config = dict(
    vocab_size=8192,
    norm_eps=1e-05,
    parallel_block=False,
    init_std_qkv=0.0271,
    lr_head=0.0147,
    warmup_steps=454,
    final_lr_fraction=0.0,
    doc_mask=True,
    train_tokens=432300000,
)
MLP neurons of a small language model. Each row is named by its layer, matrix (gate and up: input weights) and neuron, and shows model dimensions 0-127. Each number is 500 + 40 x the weight over its row's rms, rounded and kept within 0 to 999. Numbers have three digits each. A neuron's up and down rows have the sign that makes its largest values positive.
A block is one neuron, or neurons of one layer that tend to fire together. Before each block is what it responds to, as a language model described it from the Wikipedia text at the highest values.

Table column separators. Slashes and pipes dividing paired fields in Wikipedia tables and infoboxes, e.g. "Team / Apps", "EP/Album", "MEX / USA"; more weakly, heading "===" marks and scattered mid-word pieces.
L6.gate487:543494474502493491392497516516464462540430545594528421511524455510439452508521483447503481481483569508459495409564502485473484500465577464534532501565529464503511504523490518490542454517520473470477526572407533504545539473506486477544484529529501491503492498566519553496423582469510585498456568492490506519515523507446475566512490523506488495438553451532456463527516498496476467509517
L6.up487:563540511477462576522471528544437532529492549563506445507523540570441526556532432393523470474470538515545514560518528583498477545468494488433533493517523508555484521553493488411513541520449515496501542562476499440507500448524408497475530549567571471550469511480511476471457529495524539461539528433482455470483496467461528511485418471483543486496536492508467547500453431609432517517506
L6.gate530:460533464436527494468511457482472577446488463528566526442492505547508494490570443452510460528487497483495559547599427442487483538487479475457493458475531446574490536581479557494487485540547518460399505549472507511508515448463496503528480466499432401465433572491419441488498506512514434555512503612593501558473451491467439523507559545494511529465470464535501520580509484539533454450491
L6.up530:501514480521446432445487492503450461465446481451482451517488468506515454562537489466513562525492481522539477525435512453538586480432509499554519513469504544490516507478515530538559524538559528522508469520593522516486545480455422568489507533523462475579503496551471475475550501616526512463461554463509567541520517564498471536526465481540543459575558502505525498567470464465506438480475
L6.gate608:472470447508434542479534489507494494455502538450488453428505480525486474465518539404495515516498493440421535497550522508473519521482526466546465537489475524538533486480445483563495505482510488510506517532552528564553425492496469457445437521453531425514520560539491536457472454500598515487528534478461553457480509530479452496517499480485543482496477510535508454498504451548527496483507
L6.up608:423510520542480506473531539580513547571498473467477504539424493496552494459479521467540573474446533482463449430559530524470469501505527517453473495532553524492466521441465539494458430523465430542552552418483500451505507449540468518603501499507447530528475464422444428460448499474508518454491530460487554582516478540469436491475587571521479518468559526552462502514437471507570499461439
L6.gate932:485514495508531485474538511516494473528486454483527542469487508484572435509559429501577437499370528447457555410495515508518428555474495532526486455502414503547541493566456491524553487473543506438470474456453519472509486480444484517449478554477547502541523517498469466527473500571475523442348485516594459551493484476473505470555504473458415487518579567494527479537522463593526514480485
L6.up932:500489494570525481496496465539501469441486467478512494564516434507531431581533516465488488477500462529485501557570424531493517471447501563481484558496517510559452493555527555511470478514479560463497499441456513462466460421517461503449463517513508513499389496482422515539595526511544511520477471558464493517443492463510455554468472515531488491520563499524446523501387465543481522471478

Definite article after prepositions. The word "the" right after a preposition or "one of", opening a noun phrase, as in "one of the most", "for the Seattle Mariners", "of the novel"; occasionally mid-word pieces.
L5.gate1:510513577373501434427550507530497505474513508472471549451508484516562549479514511511524513536536497521547475433474428444571498471527455478531478497525513507478529464533537509485489435480420527489525473539566497493555473490481482553513561458509488482584491534517561522489447467500537447530552486549585447490468402520447464484474452594572504532435550479443517572422542452453438547531509
L5.up1:437470440462606475500506561514457397519472394535538439467517419436550446406540502447471519476532481507401560470524545488546548546440456517518520438459488446463438513476550538513563506561559464461484514435547482501529544386444658558450546591511477512490608529471476566520512498520480500525538493520545509437461495515537484555602551558552535492570494491462469532524501512486486476561587
L5.gate139:523524597501489490436541475511494476538548444475482442504493520464489574485547473444525467503486447547478448436442490468498482447575508477566513479452518482532435494494435520507503505464568497451547482505457526499509504482445525543475508498474505455440539488529466571471505433473578496473487484471545502494478470490476555463502588546495555476490555477545551485494458591513579557476566
L5.up139:547429504488504479525605467463468568478553489507477528502478454414463585537483475456538481503549408525470510480436482378457463456535556539540462521473480500512511503431464492565538472532508509502477512501478519511564434515496564494510528467534503525420462416482444464489458442506583452495480451448554486562478459534477456504487527542502549387524485462432453572509480472517522419506510
L5.gate363:527515548529588528573461483478559493513482479517529493520563467524467478529492506468521513490489601566506539589479518499526522536456546523472460483406532452427491505478456529581495506507522499455495513565491557558530541508484496412520496510481501544496543499472539513451467511487494481441493509480462477500384502515468457411467504442497470522405537483476528462506485420551466510494506
L5.up363:480511468487503469535564513532543433457551571566489423533534578503529478567471485555515480548527553516527501559457462486417541434463467485501550469468563479519531455516559434456564536485469556503493530523523462405439485410535517483482497473460565464462502574496476472488543515453555423511507484421493429533522476560453449483548435489536520485488558533517534471459514502491482504484543
L5.gate472:547478505505549476515504530449524435546430469543475459445512509507513534506489475484528494494446501520493501507538502465517529511559568556543515424494449489524492523557484503456513501513591567511504518535494457515526458486463526561466550525446488575459451475494540592531524505516491479463465426497558457582535486533468490521534512527497538460515484415515531454555622538509446461479512
L5.up472:511428523491488464512509495439615443533468471557471531478546512493515554552558470424470536513527535472439517440510461467515535515545519437478538503576518554494567536543562476443461515584533572512489475504463469473499535486479528458559483537563482483508503544476475574469545510443477461469529477500479468581474495511471501511529528481518479487479482543450472491523511534522511432538542
L5.gate486:458506517483452455488518451507557491416407478483451532468569536571495544549450499523454503500553506510525510484493509468509544453542468472509426544446474493433495475503503526442465463517486518522545581577495479413535550550466436541471503510516442518573526465499497532450512477464466585530522491525562549491477482513459505597489505468516551587443558563506526423559441477530474432447511
L5.up486:526483509536549503517534503545474578526495520517471513514577466466470483508518520537488542544500449479537428494534497487483537506558425450402536515509554503513545547469509479461491497554534496501540546485473519495519471491456514480473403450464507449481483549485484465427422489481496473565551471481476518500486582543551467457523522596508543528479439523462525452445506557517476517476535
L5.gate686:491491515510456430467378577456468480522426426427517496459568431547478486486487510596430434537448575489526518469475533537488536513482522469473497479462485511454448531476477534506503496414506445506482458532450528416529480529487553540534512507497445459514497585411534491526536517509420532528478484550517517548441462534502535497465429558422545469555472541536502530525498451510503550470507
L5.up686:510506531483489421490428521494547484498514563501559445504504492482499563545539481432458546495454459532504529457517463460540511419459501498470477479491483546493541457497486452465508454537579465570444389475442472441472578536551483493531559570444525470466539537475562574414502470590475509431516527520493485496472493574468478485502508435541484497458525490503543437521542485490550514527546
L5.gate812:472487522529471492497473517447554517557567506501514551441522455482499446443509515517526415512473462549447521539523451476530451471533516476491470443503487560460538554514524485539565517490462514485544480500549427565541462573491605529547473546423515582508487593433546508541505457535512518517541559461493511569482492469596483479514508536512532552458579539541548494443482485480482559509508
L5.up812:525507559431395458461592512482453554537574503412554526465471502525480493508479471504510428491540569541512521500443537491475536551485444458489475469517526560604538471542510531479454453487494553454460443438438572522483446561491461558564537483479505475577526500493470491484506451529415518493446524510520480443469501557522470485488420502528454554499485502480474453503539521485414543499504
L5.gate884:533543562504537527452533513510491502575529434531495482536518533448453533470471473500497426518478559538453448518536468488508575529516476483450512523406534486481513416445447521518460432395473479537443496543515490525514436579387531473456533435476522447463470522461530473492462533534478495468484483461440479550531466454485488459464482567502583549416545567412494538530514425491438525478588
L5.up884:473524582538566543549474513451469467524480545516470468531473474554437499524501412514404503496507467588458480540545533513512551468450458456550484535444532523471523471463535468475528498480462465452503485496458533519548441452466566520474562544523535514450502578499443499509516542445574496424559557538436506481508471541460512509488424492514509551540558550497481516450515473477470540489525

Noun-phrase determiners. Determiners opening a noun phrase, chiefly small numbers, possessives and demonstratives after prepositions or verbs, such as two, their, several, these.
L6.gate25:460483441498549560586535507489508443482513557464385447533467526524505516497588537441462532442467589501431461534554464502500498468524495545472474578580462470509521549479484484541480579481529516604515518492539524458494527435483577454502515478539555480479560498534509437499451496462503523510540609455511453464448451460500446570499486474507506475483466530474530591562477497551456469524462
L6.up25:491448468492505470497484575415469476503526498494477486406513554473489502486532554457477577479473549391465453531511484491486481514451490538545502508536394458503463518556427482567484525491453557501566487515438498496493451501452510483488569529489497566426567555445479521451469460526531583527522416486440525487533476437499500584551474460587472451439480504480505534514562529441538463502493
L6.gate662:513492511558500497564500472457546450575515460463434508429480514441457507535429515474485504505490534447533467499439504510603501464476426451484452531467487508524533528456517523447463505570532451516419479514555499550506536460447527488511554405551476461485503524430509545468433563522453511533490469521466522447479492452407484477484461474471566441509478545514460434442577566529483539430477
L6.up662:496543556487546436534527475527526510474525426478501557479517458463470517412470536459421502520463482461472545451471476392499507451554494479560524523487509494504507504534523553462474552442546548550568454534472421445490431474489451480499505518491468531451547496489548491468493487513419496450489450507460563491555592489522474509469545517511520520541501483488460478484485455470554485479440
L6.gate916:561583496501535507551508478491506431522515456469404546486499496496497506513432498481563445475354530530493474587539504478553485587500502497508451565475545505430547551445443551516502470517450463493515497505535570451505480526487507512496531465487456532460561518485460485466449511484521554535477465527491501450491629514549497529476495475456485485484548487480537471495517519543560518525566
L6.up916:489481489422539492462446531454506533590499531505559524538489449524483497474482471543592522484518453433482605484546538490497569492558430525490539502454461559477417458516534502495492584516572434437432511521553563501534591527543526501397481437539499565461516574540566501451510510526481557503550455517509485548517516442424495483513452466492553471500464419479510523503460503559572589398514
L6.gate948:538543504528468516453538482447530511501536510461550496508516492475572511580561511523508477488566480555473526473504463455564490501537478496465451516470443519477495578489494486462504442496544504552481522567517469421482482469492557512466496526438471424540530533469539563535475495471555443533494500459523510497479431469535487502537546513477548529439532564504604476536502488498489466492520
L6.up948:625542452441553516452487520465486450477494515460504432567473523562548514505481477478550457541479490551451490490503520500488480561487523572473455456526519420514472450510459559534541570478516518475480471517477508478538427542513573515529504553466490525563477561526481521545505576505534506453512427499450411463492471505496541503490523537494428495482479471535414538492469456451450519493550

Year digit after 2. The second digit of four-digit years beginning 20 (the 0 in 2003, 2017, 2024), in dates, tables and running text.
L5.gate73:532517561493431525502534502514441476487501604517513535532458444525516527556475543516530466496436477508513624458483479485542512443483497541479408428473428507521495512487461548488478492536531426441517542466503569470478506486482456430486448458451494515488506552491526468539475496556410509454476544486472500487557474540479516510535543495559522545430531437516528539451494556459423512509497
L5.up73:523494460452449513500419570527445552550407534483512571550461551507469471409551570521514482549471569514580560492460448497482502516520527585488469413512455518528458506499513464524483462520537481488508504502466564463451530518489501503454502429538431453561442550482514518543516498488461539479469519461522490511517490514444517495471547448519449469510468518533510500430481495491513514517551
L5.gate150:454538517480499515564555538515525472518539462505462524501461508455473511412470572502483480469458510575481474537483506475469538512514492477509448491526430513479528509561498513442487480539518553528567508523424452503525495473478457493578479554503566544575485532525542534473492527480544507525536578592485576595479522480557474514502472549488492550453522612500513531523509484531474521546515
L5.up150:493527516539507543462488453526532498496517485493502476463480580461481470464591532469462466435477499482460488486483470417483487464543589478553483555534449474438465511525478489578552519509403529489453567499453488502404460511503523484535495581460461491538522500430477545551445522498485477512485526469494584451527582492509575483461515485445425508471535535474497519519491483492576593511421
L5.gate458:492557470498494483447461537482454502458513513486502454537621483487488439503471507522464504422443559495508465463525496456523471526473481536547493468501370503470493500476444530565586470482565539423487482494454522526384479456482615539534451522460498507492584515498520455580478492526394478481426494553451532505569536499527399478523472622573500503541537508519466466493512519416468482491550
L5.up458:514498535462528485427522473454571486539445577490521470484506467516442546480426511529492514487440526474496469441484434441492469561464520576421483505556494559512537478482526495478533464480489436467465502558497534533483516524554481561549508575513550535529528506488494483543528557426534524553448545531545438477511512520531515465447556534515513533537545501642538518411580530462501481536475
L5.gate579:460567511467528515478427503541566504520503558533477490507520430628472481492512506567587494546436511537478534497544532534459485537418449472534500539469483478456430439471501509474550499528465472464421466504528509537489482453538552517434523511491481481466504426497494434612491462482578523498540501546498511532547540514473530500537535471557544471461507475517582479525546448541461460520486
L5.up579:582471484560461496543500504500487456409561525520495506494486496541423558431502530417448447468537483546538485471520519521498491512596490542508499569532488473490497482563517469471558523466488469491524497434506461507467564464501549549509443539460498519556513421551522482482474496556523500544477467496531467496474468454540552520436496509502502563458501542558491487497477488484444479514445
L5.gate795:431537508506428456516490509499549488497401434479498503461531465523578539492505520564465516434517500482454529479569488507467507502570535494485537446516547511447520501570484450433623466442509519519483529536493451505449457497529514487512507524438514465488508456556478428534471464520495457553502478556571537527527468479453460552503524497551538535487550391555500464448520475485476574459518
L5.up795:549507554467544536477549479597489494510456526510503541541494522482543545451458484499501477415517482491520562508456479512492521484550402526505530459485445509528529516488529513473496491505541426465517538492513501559588493499477495569556490413512513482498449479511502424497511494491524474548517462508446517471576528557518543504496535524541487491487496490549426478551397545569537483499467
L5.gate887:488529500499431474582492442551450596575466568517550511532479569534479455543476508569425524461474525492498486472521485515463409522502428542550474524497414475529512528536497545490534486433532535521472475481422448510501493511465456502505538479473460456511468511503448451506556530488501533564504522510435585578528503525522466521495537454501476545531530455419489511467510557435497507489443
L5.up887:484511534559482438461448453481496553516361551505511469466519496506530425455463548522514539410421514467538487584478488462578497603503575503548560488506526455534474513532539465523514514513516489508445568532462472488437507469541424524475534459488491443503519421491455502542505530535427526532552543520478577604476504567496434550514538520472541535512505533535446448494547526475444510542482
L5.gate898:472545583563490517474525504531565421532503548473508502490529450435520472511503455542501442450434522471390490427544460516539551509516503525433495514489521479519546454521529533539541552534488462447492528547527506524497468528494489553547468496425480496501570574485471528501397533492550563582475472440501465444591465484400553495544567466472532475522503513517603448487587497502435507459515
L5.up898:479544549500445499498485473508465479475535570547517496511514471477532507513519474581437506531384527461494521469594478509537478551526477577469459603499463410515561534468464454480603506443518534506532456590479528505460517478499434490494389489489506494539552540525472527494512431469500463546521490522412537457489458452436451512525505472565532522455476401524455497488504484507484498501584
L5.gate953:476521508496490441475472529511508459500415516543481477485509490489452486438522484459535519449515535514461510505427451467531472511508530474469533544436513474526538491494497494475505501415474476488424486531481460495524478500452552530543569584474547470493507594491456563554484569588575431557531491493522538549493492527445582555510509482480466529506453520540523484464510521467430508432507
L5.up953:566525483549461438442555470552511474488518474484515456486492518505461488517527522538525523484432502531534487569465504515452524490541483457498558566539530457469632532501519556530493461496448460521527419439500534540429552477523450479522496474502450521517493544584520556544462488481512510532562565479479518480507485467486552530507538512478555582452426506488487547475515503503447528491444

Definite article "the". Fires on the article the or The opening a noun phrase, after prepositions, verbs or sentence starts, as in during the, as the nominee, The album.
L4.gate625:482511549574537481540508508528473454531506417501461485527466523582479505522553513474519473500499514521486527481427458482545512528521463534481512450506482520506482489458477487532469504540433482501523481605438563502471557431501506510508507515451491517475449492538490487493503562593554565451528535461582576578573505503502502462529473478501473438521519440456514492413565544566520579497463
L4.up625:535485585518531514488526438458526503479452481525494526502548574502418550569515529485480515524590480516437523503526470485578493532474525459604518487469488479477475485474487471514500493515516534505522504537516486488465599361507564555551526512455532455476442475531498474475465465520540452497586471385554435537553516523487464471440573546477514449493434518528502491481607524527510546490558
L4.gate941:487404545516576457531465545496539456570522485483519474469517463540451541548525473500534511551505528485497533500451461479492522445535443514575474460467471521402510450425501507497502497504484485468492511499498500405516578462480553476539502497500420506536486518558486445477525490535514468444530422466480486533438447510500530517522515483420507485509514516538530562442544552557485437433486
L4.up941:547529464514481457445458529562526533532453502430543420535509500496516518461532459516510499504492471482500497504503523489504476475539489407552474457460501478528451443493431476502451538455482473499481529525467476471549541491421470611477516517512504475591517562529476448557490491474527528504504490447527507512538573514511506554570549539490512568439468534451534517497489507512468495517563

Second digit of numbers. The second digit of a multi-digit number, mostly the 0 in 20xx years and the 9 in 19xx, often in tables and headings.
L6.gate29:473544549575493486520510530472507529469582493451523525484527505460482505476411507458527539525535557472434564510511522407484498514495511468460486486485595508477453493459565512503557523505457494493546547488480544498546534458502501584488509487505542569461514517506483455426429451535555426539525487497570561448483436482415532530512509562577504588536491481454510510545479488429534478456484
L6.up29:516477495522524495510517558436489479492480471450519538514458493554467574573464529521477502560504520524449426490366443579552492485466496462565506547492543538374507527453519563505502550505557466535460512454554541461443449489504512523533532547474459502489501509413444545556486494532543425467540484548562471509479452561503471490468517477449507508522457548475450461449497514485512474480523
L6.gate437:460483458518520481490422516509537504526433431500477515493487441480489472493493527521508513509475547457510557413533509573499487410510458523520502514514578496508472515531526492469516482530503552527514487452542453489566473528461523502465555457507512505530505561496480536538504442546485501527511514510512499406539469482497509584472525487505582541467549526462564544476575465487496508450452
L6.up437:485515514484401475460493503478531558540510508526560475536463567483551467435535533566480500566498530428531557512518533456579569553479471496511493508519479490517467558466466418519521553430488601451481490573537509511413455484519433497470470509501528531573526414487450541531471557552470535569475485485515551482530522452485525586438497531522537410511500533465455551580448536508530500532528
L6.gate632:556528497560463494539470534512493428469504523496581547418471547502547436542571465481501510537490588519546539476511438569505498579465537487587543526468595482479483514567513444490556470496458474580501437530527519475448467500457504459499483530511517494492593472449487452459586479505569517513561505550471533483436456508441530522525440513516504510484519481484470513444506541555486464502563
L6.up632:506490534535512493533495503542498427490473470461493555508421470528543506482549446504502483512496498452541499515447520449494512470489528501512490523526529458534490398402456528536482590524490526416515524511478486573492567452572568527551497593494551489470462468495496500530502549526485494423483554471486560562480483481503483420533547453559488454506538400575507515465523492438511540533510
L6.gate933:494583477474486487510503512439490464572451486525576481447499441439472563505468534494481400456458537468493462508460490492502522435505548557473542549478435500485461502540517506506572601532498454485396485495525480500487527485451511546564534491481472486500515551502431531506488516496545555454528540519504520451491524547459468491512486542491578452485414562513555505443554465473435505485449
L6.up933:511545492523467455569527532449489503481426535523531433526500511548456500580509513498461581457515531492523518521614509515582387465583537474512545539533552542475474501501521526477492469485525484484556449534439538534462509427437465463578586518517523485565524440405504538434473448470481456517497539509498547566527465460533535514394525459452516550485502512489537485461486589516508484461459

Year digit after "2". The "0" right after a leading "2" in 21st-century years, as in 2020, 2001 and 2015, found in dates, tables and seasons.
L4.gate187:465572476555539487508472469567531468561530561525513503468561439486493465510489459478446487481387479547471505539488437485559500507507505458486523535551487427471564451511522520498500478449538545514533528568604486545461454526532512508493475527436533529525533474452575599539480498468532558485476568513545479509509509495527518539482470509516510477587493486510489480566516489513499498558530
L4.up187:488507508488468484487449532577551558493529477527566462483470484523422501534564425531479529488560450547519513483553492516449496419499500520466567543456519480485448531480449543458476586534436489534521528455531524504475481497488492487527510533474538503509480480577429554479496491582496501487562559472408498516512455481500441485489566523454537597501503525554528558525540544526460484533476
L4.gate866:528542489552511502519431536479508435517519515465496482461506485468494590547445383525520541453533513502458529524501540487573442472455447447509480523469520459497529385534511503451456497602474477487482500481482477523485513531515522454625589466425501525456526568588517486491432501543462563585496519478440523514524482506476545455511481452518524502504516533460454511531477455496505529582453
L4.up866:481520480547534463564469411459470461519531546604439458452485556478508535447471482613458486477528498478459493511477516481489492514491527456457494542545428499546501489552556477500552528442480504469482456484554519472472474535574450531529512412472511521540489526442497504496519492518466533439530483494503517542570481518521463541419492491429492546517472530522388435470454469524461463520415

Field-label separators. Colons, pipes and hyphens that close a label in infobox lists and tables, above all the colon after Total in population boxes, as in Total: 848, Total votes |, and Tagalog:.
L4.gate515:502493471440482516526566499505478523534467509535498469480496492499458508514457416398464532521426517479499473436563521545493440472530445457534484516497515484441359468516560532557500523537574494451506479513524496555608532524484554505621555569547469508496565500534495514461468583481560447519555537478441528381475512544548542530537429461556513471466599521562541468444567479584462486500531
L4.up515:415434483445534531509490473534500527501473541482485446502358459486521475500509532515599530458552410450460494479517497504510562459541495399604493464537461450470490534520536467592614520526556512555544553546508455525566479507541538446565530491546567495508511473470433559497487573481515525491417483447509523424495491439507495584490482477558554465569498577519532458503460514554481418482491
L4.gate615:447495479530512560524521638537483507507422506493500520538456461479511474519546499447516474478461486482509524547420481585439465545530486503508463482547496546519461499568470422549427599523520516545456456542458491472443504446465518468481516448454433480457491569491493508460435468530520501444493563442459461458427583540515540498489439508490432465498498444541526534479527479554486505455471
L4.up615:540478484512575511487508516613478467524491498477477490571497463444449446555469551508552511471494508442521498547487476465481493532506540493499521406479418519552487439479485474538478461519543504583487514490433463487518467530530488472524516478487439581505498554474493587457466478472520420455438510544523534579459481499458535486481487521446499509474476454499522536461515525532487541471541